{"n_layer": 22, "d_model": 192, "n_head": 3, "n_kv_head": 3, "head_dim": 64, "d_mlp": 256, "vocab_size": 2048, "activation": "swiglu", "norm": "rmsnorm", "norm_place": "pre", "norm_eps": 1e-06, "positions": "learned", "qk_norm": false, "attn_scale": 0.125, "bias": "none", "tie_embeddings": false, "parallel_block": false, "init": "uniform", "init_std_qkv": 0.0332, "init_std_o": 0.0, "init_std_up": 0.0332, "init_std_down": 0.0, "optimizer": "muon", "lr": 0.00281, "lr_mult_o": 0.627, "beta1": 0.9, "lr_head": 0.0084, "grad_clip": 2.0, "warmup_steps": 200, "schedule": "cos", "final_lr_fraction": 0.0, "batch_tokens": 65536, "seq_len": 1024, "doc_mask": true, "train_tokens": 483800000, "steps": 7383, "dataset": "wikipedia_en"}
MLP neurons of a small language model. Each row is named by its layer, matrix (gate and up: input weights) and neuron, and shows model dimensions 0-127. Each number is 500 + 40 x the weight over its row's rms, rounded and kept within 0 to 999. Numbers have three digits each. A neuron's up and down rows have the sign that makes its largest values positive.
After each neuron's rows, "fires after" lists the tokens most often just before its 100 highest values on Wikipedia text that the model never trained on.

L19.gate229:469515508510517523514462495519502441503553439509431541502484374433506514533502540498421497517539486448462435474535438524458494465477482503463495475458462548485460448528522504464529511512433554512507507489464552514465515436499517455522482479516519557578507485532477548569485497482552519475551560499553445565497475514502509560546490494487444510546459437507480490494550422528521505513509
L19.up229:456480485581471533466500463583512457513502515500485501456476519452529499525523453562535437467473522451402514554438493535535506496521415516511455518479479533518490497478451477484501525485474500455487516552538584496476538509466507480460560534444518582528505523519452591471558501490443485537524494584550492545450529601515523504559491501535500556478461488467418494496474471592560455477506
fires after: " |", "-", ":", "\n", " and", "|"

L18.gate171:507530506449472464513491487483522485497441449544562520514530484501463407528466501494426431497488490468496541506458554478486498470497512556469582471559511538479618481510556412516519534469496512552451568463589529522505517527534370442453509505457527580547528493541522531489536465568469468578530447516506537452525457460497525512503493523498534477525495489565504460450473507413482499530470
L18.up171:509497498458489417487488465525504482503499465595505456558496452444483538555479423429452433551476506540544565508585479543420477517506511521508525519499537517454514568435466477527526524512464517459478493464438495440470563584371479451466510525447502501484482542430446489468516540487507498525438498497477601503498443543524578509457485511491446505487501502478463527498564489491458513411517
fires after: "\n", " Jos", " the", "ate", "-"

L6.gate178:388516479448487501426573518524497459473535506401481502563469489506569510529556517475438469537517557442576499458509518511474493513512445464486512530459535503495431524498508492517396501464462495463549558520499603491572503490486510514488476470476473548463450541451470529506486602530476487518534485481464499481502480542454522458524486423523438498517575491560519476479507458557465529489505
L6.up178:507498473459487516478511456506481509429460441559516497555507520530541420511475491447536554530518461440497501480525483517543460519439496428519418469488473541477519466488476488473513447512559437516485549503522564435514516443481564490576543476565532452465457543433528534474501458558492445522541535560464453455519517484416527523480585507500457492547543564545534482444492482498473475519491
fires after: "\n", " |", " T", " ="

L16.gate59:479515527487487588524434527555445500526484470524460510491512482531460588515521506463484507503539465491553511512548516469494496507470489464512511547556504480474465441489517437475550482535488468540451548528470442485484508469565478539486516521548533543514391564541504476429477454601453453515544478453564463473523461535595499527534500530498554465472564543481463480511514461498454578502570
L16.up59:487509541489527463475540532508447515426451483472501542563422509451581504435460463568515486457473534525503480518412545489552510506528514511555468538480486401486529458458458512512520558446520473518542454479474378510557502535500421459546488492502467537533452509479438441447495524443499485467477455519502442526445462554458397476444520542501498487501487503463532505490465473506570462513519
fires after: " v", " p", " V", " New"

L19.gate28:541514498420519528454479523512515476488489489541459504510478486454483481460454551461469475441511475471549483516498553553525556440481473447547457529516556487519515464490491499494519495490475539487582476479516494567500490551450515456504534459566436529525531479522557477491538476502441521506545514616512462483555598496547490492506502477519516467474519397518547475504426435513462451508520
L19.up28:539528503443520540482551504546496502500507560493536487499471498527466486457525486455464551408515440477496493596568517515499494468479520444475556478511506431492405543502493474442493486508482456463573460517479505503531526506460516473524579436482536540491451550518504499409543496559493542489484473499519515523482547578543517488462481507484456500470594518492521551447498488465458541502435
fires after: " comp", " p", " h", "sp", "h"

L15.gate134:531543480487535480457497472525518440505525475486500526481561498527504575511518523537425518507483486522525435563456459491585516510493487465478477522508450522471524504530533545500409448488475518549494520508569521473520429543477539506571524430550499509486410463579491484447506440473490543479510535472525465534477494524533527526473478481438563410558472534460515467461499492472544482496529
L15.up134:492516431563506449520500522557421540512513590546487450466549532493536506530490411466513528476498509451520487537501552469537486507475488465551479535540484410481512477516480473458545493403500517490435440491501503542499484571497484541555506515466451497553450575510528512578508467517572514484563460468493423511488441553527488510489638475561468433502552498529507470510450549496485533460464
fires after: " v", " pl", " p", ",", " to", " m"

L8.gate183:476525566562527489500449487449432482510489404470418539467494484534464548421436444498485510486525518500493515575455477513514566464510546540508537562484511522481503485513498550545517581468438542470487530490587524556444483554492501507508443521481489514494480566493528490491547566528441534574512482504520574472487517435465501460512456486473543588518454509563429488396518521525450481520469
L8.up183:472480523544487400482513512513493466486528431562497525529502580475437511478537446526448458457537541472443478524491498514535553512465501485496495523491379502482498442501572457486506524496527506485454525460574545505503493490611542432550496506560493504406510497470473511470528457519463515475491497489552567563467532443467401408466451389479491536518537519561535484410537482480473499497554
fires after: "\n"

L2.gate22:483475542498514435521489484549434567534426443503543496508605441453478449460497469466429511569543502517544398439498553484520467559526571519530525573433523509473474527523503475504413580527459449515487464496525517419525451470455500484497501539550560559495517464453563466535508475506541517538478504515509509522550488493472576485481501470573513475586474488444558530478482486514504561546471
L2.up22:477503522555514513460477480585489503454465531470456482548500519550442504450479463502476447467547521488510568505451493534443578548520492523545514519470546487463497577462435474530418528514497444552480530531564480505497474454472487539540402476540480547535378526448556517494504449541461539429489468513463482483581490471435576513489501548491482489558499475473524470478433477488526508518501
fires after: "\n"

L7.gate41:483491463554557466491511437456494481494433613470541477522544561446567470529570537456548477482469467488523554518474435450477506463505516483418495564453452515467504477496468481509469550539422531493511468537472527416530522484489514467535491448555483547507465517531475526503551433466502513531491478450479479583536533473499577488495548530521537503479466537528517484543491561503564544525612
L7.up41:464484496454503421467507484459551517470459530492543425465503469514484548500494494470528438475468557469512523498594501480418549504549500474443474543480464480535492521485428475459498534517500571498463538543545493534506435511504446517511504508503515563490477469512543426460570505436520504541441459473573533491520538484532427488470468493424606495476471493496603458541483520566459468524496
fires after: "\n", " \"", "===", "==", " |", " ("

L14.gate182:566492506469450484487555497437487466470502535451519527488519494445544522493405479451543491470506466489477521560447379465480506553496464502499442493433470503495483519441503510530475486557513544466538457507500498412482469502494436539545474453553472552545447573469456460459480497460585559529577470539535523551438459538474451568516537596503476509507500515509535462501480562492512488503471
L14.up182:430480507446501504547509468515449581499522494522436505496515527512479507488511484521531482459468479591450536502525490499443512518469492475544521522551495525443589593464547487493472531572531521440428543482517557480452453474421489518512510473530500440530480477500470515576441506499501509518406490550506530541458436496482521528522577536457552540514463484516484427526556526452484494554415
fires after: " St", " R", " D", "St", " Cl"

L17.gate240:507474567439487480444556536494441470445439506504544499450457477503508463512511498476484464494552434509524489468496588495471515504474460500371498496485487496459531468417459531510444459520535548559481525517551472554479469443424454478503501356461455483495510504519508524467486479537414536437471477441522513577550501438461555517491445550460473464486532569490492493473392529482486476510499
L17.up240:551544483508519521444500453489470488532515496494496455497551414496447443399489516452506518520531536501512401505504530508488453528461500487529486516461476484483490555533484433533427505541505532469502503384478454417470504488547555431509499507513517488456544471468479526508526479497440538512404484533617501554423501483561496511492570548436526512541525507450546501417520534454514519495518
fires after: "\n", " ab", " d", " the", " under"

L13.gate148:471504566424532465513463540537549448465459515444449483526538574561451424476515521486522509509467496382531513513459463500481465528521450508466438527524529524495471514479472498487522489531480550500503446579465473535395454422507473507489478441517496529435457503585462511506501493544427501441547514508479542479458603432471414497455528521473454474447430492491528527476552505518549523484495
L13.up148:456514518498507559494419486535536489500536577450592455577521541451531409471555522464515519496505483488450491454571486497459540501468528432530494500542468465484432532547446465584535525507420490589445534496501506470408493474480502483511470503546518475466474519493501492475525495516489516546483454542599563554485469470519528460479527477530481574512472480541563396436550531464516531494468
fires after: " (", " \""

L10.gate129:538498487521519489468496508538479405514486522506484463520527543497467475502571486533497496554555463470450553474512553548534522491532529512444532567529532543480478484487497550415488527473520559504479553497509461480485407482470483551530509445479488538524471522475564427523466508590512455418505503534553495541479532439412474512503497492570529534481476482584466505467502550560515499567460
L10.up129:521492483533450503526466497512555400492479475494539473481545500494493525500466495517505516600494489439370461552473417499534535430537520524442494534521472516464477497477524480540489550578430444485526554515479472462535477472447461502543540490458501522513466597490501459492538491525505511411526435546565513506545483474515475545421493546462495584488527537588542444451500575517461468565507
fires after: " (", " \"", " ", "\n", " Y"

L14.gate74:453479500590490412514483468481498506517552518548503502534551530560492382514478535471403532543485497578517534558514441607446478555519486475515515532469516532475444540530507454546505488520439536496513445511471447500484517520434441420506497475485520496492462553500466469534571480442473480547448470427500482409526502495503477452573497439481519495460510514518516529498554463619485500523515
L14.up74:428544602495418478536529435515534590534479482559517581471529495421495493543497506437438522500549483525495475518515487452476474471447523512479477465530487604537441534533474528500581516533552413468441457524502475432506428534471574473494544459514458504529451449533490527482478460451443449524444470507583552471474552533530444495474518528475531504533486458513538506485514417568531484480504
fires after: "-", " (", " \"", " M", " All", "C"

L7.gate80:503478495495515523522516545531497494537468534547544410548456491424463576534491426489523410490476480422480476505536459495457516595518457414486562486577529460474478514522497566517479585527458406508514487446535476458531500403532549526564521446529475575465457522455529492481503523536468543466478471474547464550481510483547520494469534460466514484567479483515415429509544481540522524575469
L7.up80:493501519466474498505478530499477457478528594542522523465486562554516509462534496490581531500535553524530508522460492546560448587502505534530495508531525498462442449551553526462418533477516519529547514542535454493413564511434504468503536433566533584588469528477527443521439458554564471482500502473499520448454533461483525484476489539469504486532490463523470447459410400467491519443489
fires after: "\n", "W"

L19.gate74:488520530550538605540541481572479544435520414561539505503502526453528499510521435481584574462517526485497487490497536507495496445464451506497514546557473534491484570480495552478440566540478463523483518509561377467511544520532452505473518512489475486554533532530461533516595493515422497567522465512517465544512472453499418525513434427448542457497513507462511521537482456525465487505515
L19.up74:467513511525527512575384459507515533495500511524541495441498499504507436519514522524575560523450581441498462478473493495439596443478545546416468468482442434530501561496525522532520522471535489503421534474484538485531518402530550503482491528457490420486592556538532491467495437493526461520483543499464527516509537542563567557448502470475511495486496526403496493406517539525498514504453
fires after: " H", " A", " M", " a", " n"

L9.gate254:508454454468516521496450558451468456530422470530538442592550508500512438528506499570543471512434523496442487410616509472495404531530520493502440477531544483513515494486502492505472433459436504462492548532532523396497524559488495520482405494530483560443406483496555524526542522505483527489516495482583509430468579507429519454435496490490489475497510482550452498461531526553478577534551
L9.up254:513498450528465526552479485571457503425461551511487437559450552431532510461530563524476502554476498525443519448527482482468523490532440473478527508458550486495602497467463447602539451496509489479538489549479481433415510515439499449472496500581536534456436512478498492497519481495527523510525532536510414510511522545492471483476479534492465454523530445478487551514509510508407569503530
fires after: "\n", " (", " \"", "==", "-", "==="

L12.gate116:549520496441498491388459550493545498475541486507478533415474451572501562503523444391505529554548465495426519503507470545435543468457562518417548475484438519441465547422483521463549496587528489528513486561521518463552518428544525488466458479476515450535506537565509515554517549514479501536504479561514604456536501484490510495486512516570496500495447518494549493515510476578505434515453
L12.up116:538560482433503470514501437500586529523481459460481512527541486513553472504531515459489485501385446477540488480558517529482544507444480437454484506565477532464499525449510503448469489570474549516505542518476454549539530493561571494469484449491499493593452541524539553482508530511536500474453523539469496455418460497489601556429539582467451535471504567563489458420510488515463403438486
fires after: " O", " C", "A", " F", " c", " A"

L12.gate32:514460501557544510462486496518493524454512440516500554533533450481498558473393447469496532433570477495492503553449477538487448426494491476488545514493401560534483570473398542481465512491476469498483448506452497465481454469513457517511504470481530523502458498452577461443484493476518455508573505476506561467482552418527461558437496523469429556481537472461508482543571597538417518498477
L12.up32:527516503503462486510558486534483529476496464531502589511457520533545484474424502424439557535595476479559479457419486573448451492522515541525529430570463555470499512479488529473446561548442495521512535561397496472480442427510543544462491542519484528529491495479511550448484514490481494486531507566474497531512495456535518420479496470509450533459519505494538521571543561502512530607449
fires after: " D", " S", " L", " d", " St"

L7.gate163:474451521456531528549539438536505462504491467495521461478503517522561459503593452499580490500515478485508463531569477433580539524530528532420489520521528531536451532522530553479463546459504490554519567506600567523481454464504545502533529483500515511463497564457497421548537501466456417559393530492504486511535441471462425539556493545480512423506525519489479569570511549538472472531501
L7.up163:552482583493511482515523515563522510403437470527494516427471537513566528466529467428514523543486526420530448506478489558506437479554472508504567563483477422494458473483442518527539544457530519522493469508480539456559493494484538532470483520458489553524403519434507412560505445483507385526477443510480461461459476495534544453401504504460542535481409477549544456447419511497489507469553
fires after: "\n", " |", "q"

L14.gate88:505511458546534477496490513465519401516446511508506530510504447469429539484476510530502513526530510527509572518532517510476483490541569526518505508488538462504425468480505493607521559535485524456591569543509503497484482554476491527509494404460494476569556540529513483498510447511502521576543481507540427464499504532498516420538459521481533514472524516559469570549511572453524472498491
L14.up88:473537444534516572455473536525502434539522523484455536481520465519607487574480491481574552472516461491488406551542524479490536507544446478534489509497476406506496546502498597481498548507493526493549432533452583464518472494472476492487500444445511479528488523523525478413444500521573457522472471599585547480522543482538455525579493536466457461418517467501527452506518547590563562479481
fires after: " g", " r", " b", " G", " R", "g"

L18.gate254:530487438495574522537501466542581489430492468513553489549458458514571530444480437501461454501518487491518492482478530554501484502487548466472466466431498551521492495445526456512523462517510529543437476441545453452514535446544509499557544497549608504559470541474488509524487524543566567456459494556493447521555456457487453562508483533464420565482507537531479570518529474506532403473472
L18.up254:570450490511575485544512450496519449468526570510455506505557463564551513489483523429439521580460532499449492536478466488447496466453505540554525536515547541548480550559527512525457506525519486452438581554492549490514574525507530493468446474442483509505497544477491414476446472499554527566473448545480540511500528553485487487497489607417434545409535475495472504508503493479519458506539
fires after: " K", " H", " M", "Ch", " Y", " J"

L15.gate113:488471508550513555492526557450505522462474449517489497503570513537450488458483410546413540458531498515574479420419499486511508499509498442436401478450444529504488495525492520489561481491402546540462445471504485434537445529465546598521504451501535508454481489496500504431499504479548572493469551474579404505509536545522546506538474426513545547532478533476475454388462493535498546541520
L15.up113:520584462576421479533486485478519465472503574545461561484577508522441496512518435503482506485523539510483506559436493561455559488475500538463573498537502537494549470455506570501513509494545540483464467472475512559417546533482474479470503513478472504421595517432510491557473454477453455461463500483512496547479441501552498498491470540514490580618469492491450548444524482509503507416422
fires after: " r", " R", " st", "st"

L16.gate175:541472486566460438512449547470491509510486503404508548472504518498532493512457480481480502520597552388532525492493530533545506461534561523453519561528510522446513530482481515534506478518501538493499542512528492561500435566530554464492476387474569413521501597444523513572625517512477465418488520460567460479503527560491494456517526468428533527513489491601524455425495514468443489497503
L16.up175:440466516548464502453458537510493487548556513569490513534614584558449547474510462566551457503536513510498473446468497521439512518420500520511441525453536494552519474511558499482497564459495513499485494492530504512505543531484515429559511578475507465513510556521432516467518538615451478466552459475501514541512499446444443478447478446441505509510511509472452507515497480434558519441482
fires after: "\n", " as", " As"

L14.gate10:510520494507526507506498532507511498533508476495533549507570565532533456508515501472538542537503491490408480513522507491491508467419477510463496474538483568540432507483501544504543496495506478556504578506521534528472507540451480423584560608435423516544525593518514473588479515509528448532487537544494517575477499504538530530536470416501505486531505469518549465478521519489519477524575
L14.up10:558549420533540515475464436567538546539496495524484483515461581543485495468520490462511534492506470529489467536518561542459520502517552452518529448587543530427493570557473551460478520501519529578444523553425545527540498532538527484466500542511493473513490510519506505520502506573556488523449491440520461479561559533502602500497511463575463529509455455510513483414529582512563511494487
fires after: " ", " M", " A", "M", " c", "a"

L17.gate78:448468453539494463530556537413513476575499488501457436546447492554554513497528490520487491557449576481514519520532490573538530514480473573545547505470466568462419499517512461482449595484445521537512518483479588417519536493492529545500515551533540459543557495500532539534499476540484486520485491596496532477533525498505479515555465512473425555472523472605529514477522461535505506522473
L17.up78:517539500460604504546573582397490506502485494540478536506513510492505497579508511545494506479453501445481417490523465578501460501549516524510562490479488484468522476551519555514497526578542466437451533493480600481483585501422538496567497592601420462541512569472480526488483469508513517512452591559550501525460450478502473505485494535452472501423531511496490514533446468545551503516471
fires after: "-", " |", "\n", "duction"

L6.gate142:544472473469520481494520518493494547547526523575477482503501522545499471546474521526550477507525503492477469447541505472476440489456473449487594500551533430450503429500433486470548522501475449443449527454537507551534470515480449458549536495471477518545501523477511572467568411498403528511507536528550553399488543483475496522473458532454481474498519460477477456467539541519477426460520
L6.up142:487505487527511406443428413532536459523556532502543395474510514415505483462426558561426534477501512506476475516479539505561547504560548497499524508452538514521526491493467515529444513450481499556523555514549516533490546457509531477481454473532500425482504524482509511540523500531429548548586524467493511539466460502499445514489446537525522496521525467531492551488539523478521447452492
fires after: "\n", "C"

L16.gate218:411517408566468489619512497521567508438573444473513522549552512552555549528543450421445526520527476436486536504508484488467509479575512470467512501528520561504505574439496532479540462561476489517544491446509448484545457498531459537407565488530501495491557492436471499531520512544487497511562524455516505401528512476459575492495496435474540520581530551538546547430535477497546531479569
L16.up218:505497524535446451502470476468521499508555505534475539490582480532411570560529446512445488533510534510387489521448502516454564463492499555524531553468493581485513593522479426503456530512574480479420452479486623492481477486521518531413536479451517543514505467518502507560540543527516497498480503417536579513503502452512522450499473490495514542486491449470458482510479453462539454578560
fires after: " J", " Al", "S", " al", " S", " M"

L18.gate4:510457504508547546512448482509556503421573482473498512494437509476482506453554499511553511560467519564488606574464471463498505526529486484545528547542412472520513498440570483473503550526478456486444502446507491474529466551533497457536473500551515522528506455503528418506470557496541479477516545566433420503496528514480523473522421476437529473510480491466436395433526498562548481499462
L18.up4:524446511511510500507436489510417457467542494471524505436438547509546478550494480548528515570524490540464458555542518465506414572451484490558489460445493472475556518522576516442571533482522429455512543473421438547515419432502487530521474441520482461524475491483541554494476447494495458463477471488410542519522522570491574485486514558556484477480436500530454533501526468535461454517511
fires after: " T", " t", " A", " En", " a", "u"

L7.gate203:480531541449432574513444486503464468510425523492459443462494515497488551467485513523622512467530482427477474537578503514497523456551502547550479511491527446483535490500543513538576540528487481429518489479544565532482487492533509454503447380499508482537525542464544524486554497515520489489528513495474504499433396537563463419515471517463410567469482531563472492534461498410535469494511
L7.up203:467492553481466578486536467459536479467469484457491523483527523570522440440510491510492501521446521426484551466529511529449357543457504498488480487560502536469561509483430506519529535541544525487576534564475517512494593454484497508537471488475521425432524522488447555459479526474552460458522499520387509496468516595524472501524464484443498494408532467522516448555504415444556492476450
fires after: "\n", " |", "|", "als"

L14.gate213:514517512552502454501538489504552480494498542554576464549501464501466398496505543537383415571538599527500544496522439534597465483490513462535476448506471448438456503522497413581572506488489522530440471434506514530525586547492482522549506423531514452543416539516503551535504456542524468535467471473536502476552516512481548500459480512546537519478456534595463472536543464481472518512473
L14.up213:441530473500496508569558561483516485498560547459433518467462552516447423483522462525502521453575548469506473559574460527452554507502466463471497460568466509491484492499498483457524466401531478470456459483513512515543502450518586453575523425472547501477491443512483524505560515591465506520479496454566479482462455487471494405490521437535435476532490444520524502431461466485441568523524
fires after: " (", " I", "A", "/", "-", " and"

L18.gate9:529505544581529528453532539527481470489464410451501446461497466501439556396480419534504528543551495510463589455554528502484486532554555456466598464512482496454522508554466473527545525540531506516512568493554418466500497468511597465514517494546468547511544443532516450466548478466551462536537558533519503451490471531456513544475543508392538499450467541542488526482502510512525470505572
L18.up9:549515533518603497561478503526606527548521509505521529448487540544498585453552509491488490508575479487494509469520491570480539550547468512483528504483425432548528503538537495470539513484480517490512489477463551598463574606525509496488448487455449528549462525591526463497493526434564487526477542488529433535518514505466481444458478510441468597452493453511470538463555575531493511548562
fires after: " Ar", " ar", " h", " g", " G", "est"

L18.gate114:520434451558488503464510508500491539428504483563505472405491456455555580500477508509524489455523508519501547444557547470543525528491530445448481493510492483521538516498527534482547511478420517527441535456443502431508472471529482508555451455510484500517612513457491410452597491476479444529449513435507435513524510570536534458534469497545555463489458435475428450446464458514487574540535
L18.up114:447571531507462485494538560544425488521479480482497472405510518521548485454463509588470512496462545544490592508459508440475427422497490547554554452499459479505506560565517498495538513484528480435492488499464534492467484479562492515521500475494471498466546518433494476571544481564499465506538515483464464424456537516507566481489446519535433542522481495511508399552487534552520511530421
fires after: " en", " contin", " tra", " En", " e", "u"

L9.gate18:445493508549526384544513567466542527517487481436487499595447479468495493546509530499498469471504509452534500497507498520463510530477485512631477533417487496480522462410474507495449454502493537566531537563467586398572485483584425541477467529490493545507501525445453526484516514482479537560511534516558517459492542474497536483461484441559520511567548458551490485508545514483466510535459
L9.up18:498555521446552496492502500497576459527477514535389478534463503444565503582502564492457536453484497488540441485492515527489567480500497522491490542468453522497519502509504557457555500491478497508540521517545563491424418526516575506496451414572456477553451489489493572527564518461545464521449500513454514402495511554531518499463478486518534556437493536553518457518570417510499566481455
fires after: "\n", " |", "-", "|"

L17.gate201:456543556493492580484474466520513461513539376585518476504439481514481538521516523491527484549560551518482453534448501456565508494497517479568522529556478508468493543560488395529471467477456461522467518482552507526496420461579429486435527479531482549523453514448533494535552523456457485506508518565559513518492487505550551477489510516494452527466410584514530455481501456453494505506423
L17.up201:501481502488531520427558513521421464480481459478551545545497473492505503476431495571493523541409501488459479473492495510532434481501496543476474428477448534550449504458481555508448558485521536518525543458538502507483508546447533510462540546545488495552567542503546439520482433465511559452497573569540451491525563494524417463557497518517432528471553541478428553496473463469480484433435
fires after: "-", " H", " M", " E", " A", "le"

L10.gate156:492450526494495478516442516518503503437529509468588583537508537399467541483524469540429463492493457501522411524528476404485505451554556466455518529455468550473519510534484503553438465584394474554504546460522457466451503436485487449523503477520467548471465516442539479505507539585480492538533506502553504469483460533522489516504484548485521498514463553534509398482499510551460495535483
L10.up156:549475475518452535515553479488482487463532531501533517489509448485578466532450465544497489594476508539493509571458536446594397501528439548509487550468530536560508532514502486533413473451429473520577570588538543497490448469500513482476538427522536485454479594506452534495491545483510494459527547525497581526517505545488442523461527445402522534467427525571570492493505513550496466529480
fires after: "\n", "%"

L15.gate224:471503528469414526508489458501518474528543453562545598476494526498512472473517520524476489477523498441509443469515512510532570527466478487459462525438527597529544483514538501431535557524477447550461480521533427500475472523483517429375533551443470475483529555473512526552476604527509510485526439529506525534497436580498562532511539494545518561531458502493551475432588472473457481576546
L15.up224:519473522590514502490477510444560576506508468531522506500489495489492439474574500494570543491561513511455526553514518514500493432466524449456461518524413535427466523520483462507501529487535503579516438472465558519468499482474509474464505523459502442544556539516512534464509481508450494519441431455512572521514558522516555571564448548515497542549552502482438560448477426479479438450413
fires after: " A", " M", "A", " B", " a", "M"

L9.gate79:549400557486543528492486546463499519463512566460499447466476523544555450567488565498484421565496481532509494426507495478489495508453577550539474536420574546553488449446485479530450465511502522537475506498487500506479391498487549477523522521531589527534471542485476492493544469495516515513480497538551573488479539416465476480424442499454552476513489450545448527582548544502531537498594
L9.up79:509446474568454492481484454589514499441538511503563435524507568504514453517535559540552445496514473496468462527583478478563441496509511490524476527532534474496470527515451556554481571476508479537448495465556489468520478460450486485485496472561496486506494553497488455507603534506472482426442460514575486514493489441441482513519465586436489505559577533481564511471451562527506431462496
fires after: "\n"

L15.gate161:452594535533459509521422512570501508537528490553488458483492482439493406526480457558400448500602518444499478509557459536511463480391525513493478487514481539546503577484482503497518536481455521528532465491553534459470527502498463452491500482476507522468505562535460505593502506533541483477507552519550494453589487557495545508542451544559483557541476521513433410506431491428419522529488
L15.up161:527451408478503528466407487483549539549444544506502567547475461509541457550486580505516501545546504477463472529489498535523516534499479553492471484552500507539482539486534531490558469496570531497498523555531436460387520502497466461498497428532506517530530485538484539486622491540555430516505506484548517494562530515526516546521523493539572486520540533482461442498497500541471554513578
fires after: "\n", "-", "se", "anguage", " z", "|"

L15.gate146:575500532455516466456572545539570453508510518525521503493494573547512506535527537476471487489581460524486479557489425512545429476465451496489501513491471516501514547441481524548527502508470528503461536495444502509518495474510422497506486453439533557483453498448470495519524444504479487509500441428544489503581487423485574477463423466458520515457474558514526533521531629473457484398498
L15.up146:584554545486579519447474502544480436469557509485512539478496448450526469425497578448445570529517525415490481468588496466511496472490547449444493509476531570510506491524508491492516534475523455484426473513519428544419515483490462568525452480526490491573528525467469419503457566503480489457510461464470486517544523525473504484477515489463551456523509549486579589471474524493440460514492
fires after: " L", " pr", " D", "E", " S", " V"

L14.gate108:489523462480501529500527488541538448579536505486492499499473477463495555541476486548526500520507446485474460598553504489545540456557582455655438503538474508489439533558519466504535482498514516568444568459522537423479473433509489484470546526496503526497498479463497471511513513541544424508513548527527427535511417540491465474426563473480540485482460487574488463442500467428512408438513
L14.up108:492496494551479549533541478467579552529497443497435519493478508495481475470516478459518534534479474509470462498558488485466482470491563614453548463566452466573466519548523520488510495481511502524462472508507494528416536455564516513535555550461497535555448467492507541464498514530506498451503571513458543494527512510560453578549512556519430473573419520479497453450467471536503336464502
fires after: " C", " M", "0", " E", " K"

L10.gate172:465583510504633481471532492485485520517474567501589432505593512495517502504488521517529482520550494569436505475468498512501479536456471574525418510519535522500465548474447510517426490539410519529508480532484480549468526512497491483507482434499526520534446504558536505453533479451444469470399563545494514495440553488426506450510540492484516476515522486470445509570506523455493522554525
L10.up172:478544556514512475503468553525491471454523455470442523421476493509448531454607547447498530422491449464534482530523560559469528556499457403519544485472455492534565494504497490452490503457481558582499514476469507513443521503514450575511465452497487519498471391459444507515518504521519481485488439430483502476480501490431449441452542393549489513485469471507522445509485543475496541557478
fires after: " (", " \"", " Al"

L14.gate190:468497527421489497431491496505498529516566534439551529532487485495534467519482474507491521432534479511564445539458417436522474514498541485524417542453592507456483524507487443530450504501498526518461487523519472581496546489522520517539549541544568565499437492541518523468570531503512559491543485580401505478447481551521456534458541485552501486549534533511525490575516458561458487447515
L14.up190:458485493512537543425442439557500540441439533428518399504528591568490488490488412480455495437531512491499499451521552539500488487478431504550486568412453530527468425485398443579484480453440534527410551583499521490587527462509488477516508552443476516566491514538505533505481519548475510462520440496443563489499491518510563559484578505496534521439447527552560480429478470510518469529526
fires after: "-", " (", " \"", " At", " W"

L9.gate187:453555497463497470468528494527543565466489472498508523483444466498460488495552515508427553515506444434568440501496521570578471467485486425466540544546527499490494462505498503535444568439512498598452510486548496505494545486491462495532553513509491596461451476477520492458519512461492485537473456457398529422455509466445573459500494503489529533558552540517502478474576490500517462498488
L9.up187:489453533538481510446428446532405448525491482560561520479477570504575529454442496527578487522562552467512507474484526415555515517553550564514479484504490518473466536549544537468498467499489474452533558576507480507474471513493516501569521460488520563545497481483510491465499477552572482511504561453488432539418528469462531526448517561493553451540495441560444561470448508549529548470488
fires after: "\n", ")", "″", "°"

L14.gate118:543444464437593504513580499464521485490520524535530462465515489533527426511493523570538495515491490407479473439466476519471450533523503547529502565557385495503505516494545491530428480444448535475475532462502583526500454482516495615583495443520509473563528487554495577489489492460490465535514453522536493474487469486554398443521553498488532453451529484543529547529485533598479473472466
L14.up118:533464510490494499501518529422528494518462529467504516534537454484541457490496535530582503525486468513462518502559462553517436470491457590621482529490529508416547563520459458526526485478475454532570483536494531522484540459517557503489484495490517435494509443496451528494520483526493474507551534525396511488550502496470492526487445554554543517523485512469483550484494505457542443536488
fires after: ".", "\n", " is", " was"